python train.py --num_hidden_layers=10 --hidden_size=512 --num_attention_heads=8 --num_key_value_heads=8 --head_dim=64 --intermediate_size=2048 --vocab_size=17716 --hidden_act="gelu" --norm="layernorm" --norm_place="pre" --norm_eps=1e-05 --positions="learned" --qk_norm=true --attn_scale=0.174 --bias="none" --tie_word_embeddings=true --parallel_block=false --init="normal" --init_std_qkv=0.0142 --init_std_o=0.00317 --init_std_up=0.0142 --init_std_down=0.00317 --init_mimetic=0.5 --optimizer="adamw" --learning_rate=0.00186 --beta1=0.95 --beta2=0.98 --weight_decay=0.12 --lr_head=0.0054 --max_grad_norm=0.5 --warmup_steps=248 --schedule="wsd" --decay_fraction=0.866 --decay_shape="linear" --final_lr_fraction=0.0 --batch_tokens=[65536, 131072, 196608] --max_seq_len=1024 --doc_mask=true --train_tokens=729700000 --max_steps=6305 --dataset="wikipedia_en"
MLP neurons of a small language model. Each row is named by its layer, matrix (up: input weights) and neuron, and shows model dimensions 32-127. Each number is 500 + 40 x the weight over its row's rms, rounded and kept within 0 to 999. Numbers have three digits each.
A block is one neuron, or neurons of one layer that tend to fire together. After each block is what it responds to, as a language model described it from the Wikipedia text at the highest values.

L5.up1658:524518523505557508506508554456411434500475502515536491475470492442493503538425502479465553494499503414466511481522501550520538539560485488486462499465576395517546581480475426597484500540551460545490456514503525537565510493532503466471540411520453463561401467512478492569468407510562511454
L5.up1933:498500459498503465519421553477454471465487576534546444560526468490503474528422486554547425508524479490487489458534469540451502521491435536484471490506469370507531530501501431521541568547503470547522493503469510583545488482451526499455489488530483428584396492476484518487570500558399529444
Responds to: Numeric table cell separators. Decimal points and cell boundaries in Wikipedia data tables, mostly election results vote percentages (the . in 58.5), also sports stats and column headers.

L7.up289:504440468460473563454481481439513443482457513454525580527480449487471508425483450493485493432547529436531554486466528482533458501488507482531482512572514456472548506544521507551462538522579436539558499468460434488444519560498539555505494520498498484573494453448600502524542417581508528485
L7.up646:449540466572436548482546562506467502499503494528537518500455471492509533496463509509520439417520528431488470494544432503481409491448502454520536489516513482440475510465461432572540467494531481504506553542559445499530444562514460457467524474507462502575550550473476518514616519539504542497
L7.up667:486549458536444495533535551433484435504495483469523540447518450501472527435512532537438439475511485460529462479469545399509490521480523551426540516503527432485482532477447528487509467538555398540594534577487501542544475564529494498419536445482482462502544492510478475487602469541480547516
L7.up714:479517463521441494485484477467547495490470506513505543489513458453452548466518498494506494447499547440504498477436544472502542526404511499489545491528401508460463483538477521510470529501549516519499510435484414457502452518540567457555514527587529483492472551519519541407552518448532500475
L7.up1210:520477499517449510539473559500519489465495482495470473558434448462562531487513505518531443511541478465576440481472559487460484507516490491495493531476466440482456555455572505513554551555555518519502538527559427467456458583490525463517553418517530547546476515530457533533512534534521530510
L7.up1385:482480479516425566535474548511496537507419550514558517527494536512473513520533511553521522451488499516505478440505454398543451476439535563484530459486497436496466538447496553523514580533539483483535495600484465443519435506518460490547472528522496439554481565503497461515598479498540492460
L7.up1584:498458488544494440504506606476471511533500529446489563560486456502521490492431486521504491446550504510543481465564567426444549463472540501503560496510558468486478528494481622486480470541572449524506489591505462558505497553516553454446486458483447495547527530546504444540565520437457515534
L7.up1719:463558479442402538512500508439458525527503475551540562389473487567485494408539551473502486476524514477530456419552488458487403518413540518511499475438535487464461469481470535542544476544557459478585503472469501500493480502469461476477548505561516527499441465477425506538616513469564527524
Responds to: Entertainment credits, titles context. Tokens in filmographies, episode tables and discographies, often just before a work title, such as as, in, the, |, voice, Madness.

L3.up424:434464443472383485543429554445491511522474592543547519524484444496483465507533485434410475464499517543520547519547482543492528492415563486518498460363513492521532531470562457459559451548489436512499465531512495536507488510520519497460473511518483504438515493486566449424533478453442525495
L3.up502:539428443458498491565448513526465546461482529510536451507557457432470562478561496487473509477511464508453425473522435531458433568455508588501494458512472520547539471481546530479543454489488459491516537601521446465425504544492532461523484479486440499474506457455499502548510504501467514499
L3.up1690:528475496524472513463515493521455488479457506473533513473535509521512472553538486472396458418475508494425558462477482490489525513492542551531511464441479543529503527501535527482486501517519551494542534556541504498417493524494498459475547414541528461483509486506465447491561519534517486479
L3.up1722:377451486458437490474495493522497575494444565475492488498495481470495455504470526460450501483466543464419471501475558533540523533450562489536568482482547406488534557454470417472482506525538523438472447591447459512504519497495491450509563518462506474484579438503455394499498435524415500544
Responds to: Clause-subject pronouns in quotes. Subject pronouns starting a clause, mostly we/you in quoted speech (what we know, if you're); also infinitive to and first pieces of table titles/names.

L3.up352:482562496477403542511522529462482492512477610486476498468551430526545541465512476504415506566532495457475463480482536512537496509472501570546471474514484451532543501474462415507495579557571490565577530614444515506493477479493499551574547486545426541531502438451518406458525471496502552516
L3.up989:471577467466392562540457492512489527522530621479544564510492449528520469493489456521508508487494505551491558467541542535428506459459490453499508548519517443560474539544502504523497588505563437497516500539464489504508481561521581485473492501550466548474467426465517498446485462487527585491
L3.up1141:464534584477384522512460535523512511537485530542495575473552534528545486503492516526516536485543490431411501534507463547422477486467516487440467512420548447502409475436480491418497553453511486544589557540502430460464498563451510578520431564498452510518550505493484462480542483575500502461
L3.up1788:407507469492415483464491461458484483477509559480521535558561483471457450467467497493469490534563470479432532520459550471526458485434508509450515535497481521476449474532582524579497504550565525450522562515453527527497484488563476476463530521500452508487456465560558440461541440562496574497
Responds to: Inside media titles. Tokens in the middle of film, song or book titles and their credits, such as the in Rock the World, Got, colons, and ISBN 978 pieces.

L7.up58:414532444490418522537480456511519594550491598502550509472491531512560486476526543504537488465522474529464460474500555492486476562426495550521503441440492490486467503510486437459457529520520523515476449600491447447504472525517518490540543483456473446537498518485546447472516445456403486462
L7.up484:509541500523378536515599526557393578559511589488429511536495506493450561554561520482549498517548524528474502509572489410519487517480503475425493447414540507436448468503467507512525553482496491500430447475567514440496469490481566535471454506460531541484493507559529489467534439461458496501
L7.up830:409520472448505487440541464471504492476485530453496462464447469479502491535397465503494492457466552411556520520517500473511496511469525459445490493535508492520485558525515501503509529572519490552481491585480538479571555500576409559482496515445503492532483449527583505399546528555441473507
L7.up832:436459457510456447498569468536459506565462500531464458499433512543495506512517506497536503457482541528507557475553494500449483453472513501484504451571441520515478534460508502404551521518546406534464452474485484528526475471522532539458583554523482516484497430519530535423594512448506552524
L7.up1344:463466470491472548495544496549537497559490457484446455537540521500485476426548566535461479460498439550556475478582513480497511527547513497453501566351470495455492476428511488491481594514482533484460521508492431454543510533577481513511488528476505533510489480482508462519526436442474507507
L7.up1526:512489502494440503539557541454479522521492500471483500485506478531444485510531472480481463466432520533521503512537477433505545472516501478525500488507440460430480546448503539529522443556580488529463560532523494571531532483513459505565510463605464501499442504518602468427542474431428542578
L7.up1960:506510426459520527495462501508499576491464534470560449561435430503527483488580534499478462401497526509501444510509469507573443467468528458490514501495496462502496481461454494448496578488483469446519527524476419491501476529537447469539453494457445532470528452525530526476499557480453536558
L7.up1979:466452401490457488482495499442534480598506573494564491493457511520464539447565545557503496392550510484535520502546540465480512532490512506457506463509493485456462564534341533499510489478473480511468445509539436472522500545478472495564505515493565498503536496546543508487471453503462513507
Responds to: Pre-adjective slot in quotes. Function words just before a describing word or phrase, mostly in quoted opinions and reviews, such as most, is, as, and, 't.

L5.up79:551531497510440411496501510521494508532496555514476495418535483492461540565587469477466446457506507582469586525491458454490492510441541406546485498511530440510450482529481486473472512446536521487503525531487484420460467554474483461534455487528487503521473501468539508443558475542469482509
L5.up631:428495519493402463467564533545461481624512556514463465500505472533430519490580530557551464447511470463486559567578482440533453509418507417551495455527503467555422502561445488507540487513504431535509471510520460502523497510497466511458485520508489458445511494464562527460530474442499503522
Responds to: Inside quotes and parentheses. Function words and punctuation in the middle of quoted speech or parenthetical asides, such as "we are all", "(an account that", "(Dept. of Education,".

L5.up699:495519471450475546533476526480509518456521593488458474455475420525494508510439432525519560520471510480488484481508567496587496494471488504485529527387494464504541454420525452570494467534624505497560514479490478513563516514511583485506487468556423495571475514552578436521533440553506555582
L5.up1149:507506469500472546509460478462508504461516526507499519432524461531574526453557488592511522456514518468474427452483595500522531507485546551506502439516511501462481510498492454529567471473525511492596503584424478457493482492505514515480566475472432445586529472471489488470637417500500457537
Responds to: Media work nouns. Nouns naming a creative work or release, mostly film, also album, song, book, single, movie, usually right after "the" or a descriptor like "2001 Hungarian comedy".

L7.up509:510475429518493526444464473450500539519476533501473471529585502530534534501536498564516467496522535515514475500477518513505411507546470513474475515513570466519575558485516484453440533508496492496444518566577534541511401493538533427466527489505544466496487518465450534498507498517446501424
L7.up523:420517503493441554500466534488507556542465507517517536506478529543535509514453479483516483494511473466439490545479477487413481469495499548465495511437517419571451525492519531475514436578517538506512484479479500542487451521524455448484455548521498496543517524411549456477450528518484525566
L7.up633:482581452532496521524491497365493490581491524472507479463604470533515494452430554456490497500467516494530464482590532465482445453518492521515460486578479520487544542516429526538533469528477468503492499518530397529519458524528460500464468508461528466589519528475537467482520509465442511482
L7.up950:508480476518527453531540543463476439527482500575443506469532461477522511554494482468522418468541457538489470472470534520497514509489465477455506520414485507504518524428532511440452496530533514518443580511544500521527468550541476451461457493554472538538523584545434509506496433532492504447
L7.up1211:454453491554488465540459585493457592463480517488534528528464522477524457492435477527515422479424513470443525476497520504473430515495436489501521549448469498518527483540469498495461533423454497472526484507542522458510461558512537454505512541517479544531476508495502482495560404512503573477
L7.up1300:479485465545496480495458492500435473538534578480553476565465499516512480451472517521500444510437496440520443559504445508494429482531507509472487517464539464492479544473533481550483498492506455532562474457433559526571478447468528434460562567531524427491464479503588550510480493469407490508
L7.up1452:467500455498543447471498471509500583596466532494533517573463445381445555490510441461492490517497517503502522581469504519516509539573473522490473490472452447515474581567478500484496519472538524582472542493526457438597498548488471373423509424531509489501454569477456457445469526481497503524
L7.up1691:509561423568544515455487491470468548498470497506515487521525543525609510435527546420518502413494577487528451476489474480448451468490433464530515511565586434547461558442560498531483526471499496533499417552568507518529443575542465470464464487485575509520494507466463500433512463525463547450
Responds to: Vote percentage integers. Integer part of the percentage in election result tables, right after the vote count, e.g. 58 in 58.5, 61 in 61.4. Weaker on other numbers in tables, dates and coordinates.

L7.up214:494455468552498496462558508469496497479443519543513496502492559515598519504523559436480523466548461495482489465499572534499484453536572517539448489492482452511459527497526507488533507573490509513557416534540484504545497490523550465493507494514549620586452503521516477472508465525419499501
L7.up518:424436499523551471523479535472519531551413453546497561483497572466546533489525496504461471452564560458529436488461515482489487499504512495554548543501452475539438539530515497556512548548585475569490469497491495521496485556520535522570453506501541492530450452443501496449470501523529512512
L7.up993:446451487496460577531397463473460425468512572502539542524561572499579564527434467563494505568470516482565482532503500509495484475511470486427464495461435463509482541473488501514452517559582473536535424523426486479468491450505522550480535494529527508565533435509473516543489509477466502526
L7.up1011:484472496535495520544471511435494489477514485507496478475489466521701517500465474481501508528505474545521454488496518534399503448510515560505471497456504505502480493423578427549486534508476476524525506549574486531459472592520573476478593504579521553558433518530521479523458507554486537522
L7.up1204:473475439470488500507528521476499520467450523532511517513491462495593546537509518542523508452563476504465483514545547530464500467549525532507427504511528466540462538454564462503494541516534530519534546497519490475561485573485476520476468522560493591532495493478504518466435461527503477480
L7.up1505:456482481458501453553483513469506517555517495517546430544494463537640559447489486502461489504477471503477466510475514551409464480493495535481527579498533474518479555548452438502453515539511498474542526452537507522603484504509492489457554575513539519502512487488456563504517528474432539474
L7.up1785:499462472475484509467574456489510546522502488524480455544520465530587581512504551487478523479547463494461525499484550553457475440568567498540444489491514564520437519495560506505490571474536542442509520507575491503516491524500501483517547539498477568525504532480506509478464492477497477508
L7.up1945:523387495494507508483549519460561478500449498549496479528528485513541554514513499427488511480504497488456530563488533514547490462501533520530419520420509470515483505487524444527485528565502467491527481517548466507505499465530529453439410486549531644598493548465544479490480482460450497533
Responds to: Last table cell. The token in the final cell of a markdown table row, just before the closing pipe, e.g. headers like Length, Ref, Pts, or empty cells.

L5.up185:497541478419484474472458481451552488495471514491522536522478515471535490477447480503483538426440489500464578521447525504564455494565484487514488547513476464528515549457524478416484530560572512546551473533505526541552458508517565530469452534536525501580490494496574494452569442507456520547
L5.up1837:445534431513484480492460467497557562550507532515553494515495502524559552536516541480514467440473456506530581452497565588480455481493507488549456474508441466556492525505528484393444602518558461471534441578537519526545534522539471530436463540498546490571492482450577549409577529519463516536
Responds to: Table row-end cells. Cell boundaries in Wikipedia markdown tables, mainly the closing pipe and line break after a final numeric cell (e.g. 162 |, 3:39 |), also dashes and pluses inside records like 13–18 or 0+1.

L3.up444:464530512503526483489467510467469492486406580491440577423530515438513448550441504505543512472464494425492538543473488427493531510560479518501547494498543506506469524479527422428527433578584465522466419545556504529489458457475495491508514463529459473573454525517532406433610496455567449562
L3.up553:501508543507529522473461464519441529462448546407517504526514495503518546509467518475500507511509516447476485530502431520513468493514485516426557497510519543503514482521489459514538559512494524503510466547478444547551480455430486509575492508482453497487526534455554483503523498501485484565
L3.up871:511467501478540508537522458510476507511444519474514482507552466470469492574448485448526549443505523511492461441442462421464532465574498494479522549523486448435529502515511484516536495545476480537444474490554376541468511422493495491559532540477426460548471517478468514408500498487480492549
L3.up1206:515521503474514512462492462496487482477443516408527479494500460428550540489461545467487527504482529483477551508535365472519474485459441468485546471548467496482445510515501462505505526434549554472512457558503501574531539510519472562555453523487504490454519560454529501514456549533498506511
Responds to: Numbers in statistics tables. Number tokens and the spaces before them inside cells of flattened stat tables like football appearances/goals or league standings, e.g. "| 0 |", "; 0;", "18".

L3.up400:469561464518496422537502493454488542506427581507507466566476493478560498528559516524602468510525521545525525494473550467471548480507513478477452443491444533570460581474525503565494508493446495562479506537523530479543534505471548550439541450501470468557569498502451510465520454486450481523
L3.up733:475454527501505464462519485567465496523441508535448532500458542447518538513530520442518529508494488483496524517563543509490491585474483465437524507501437521502476550496442447539487512476476457494504470577524487439508479542480522482479455534526538483527503509538515473510500559509478468534
L3.up892:460518485576513519488491541474465489546505519536491537506448488512529510548520507442491529444440568516484469534486535474517506517453483497462498442487502494522475525410524448453532451468506477471492456560418407491574542450491530501502512489581504455574513508530512495404531540520501537523
L3.up1641:456462528586505405499426540499473447538496499506509532464455485465501485525556527470457458473454523462397521512506507415528570501452543496519429424519467481485421500490484488509488451513453509536566490543531459447557541468487547511397468474436469423507519510502468466456527499500439446472
Responds to: Digits after number separators. Digit chunks right after a decimal point, thousands comma or time colon inside numbers, e.g. 23,'00'0, 6.'40' m, 7:'00'.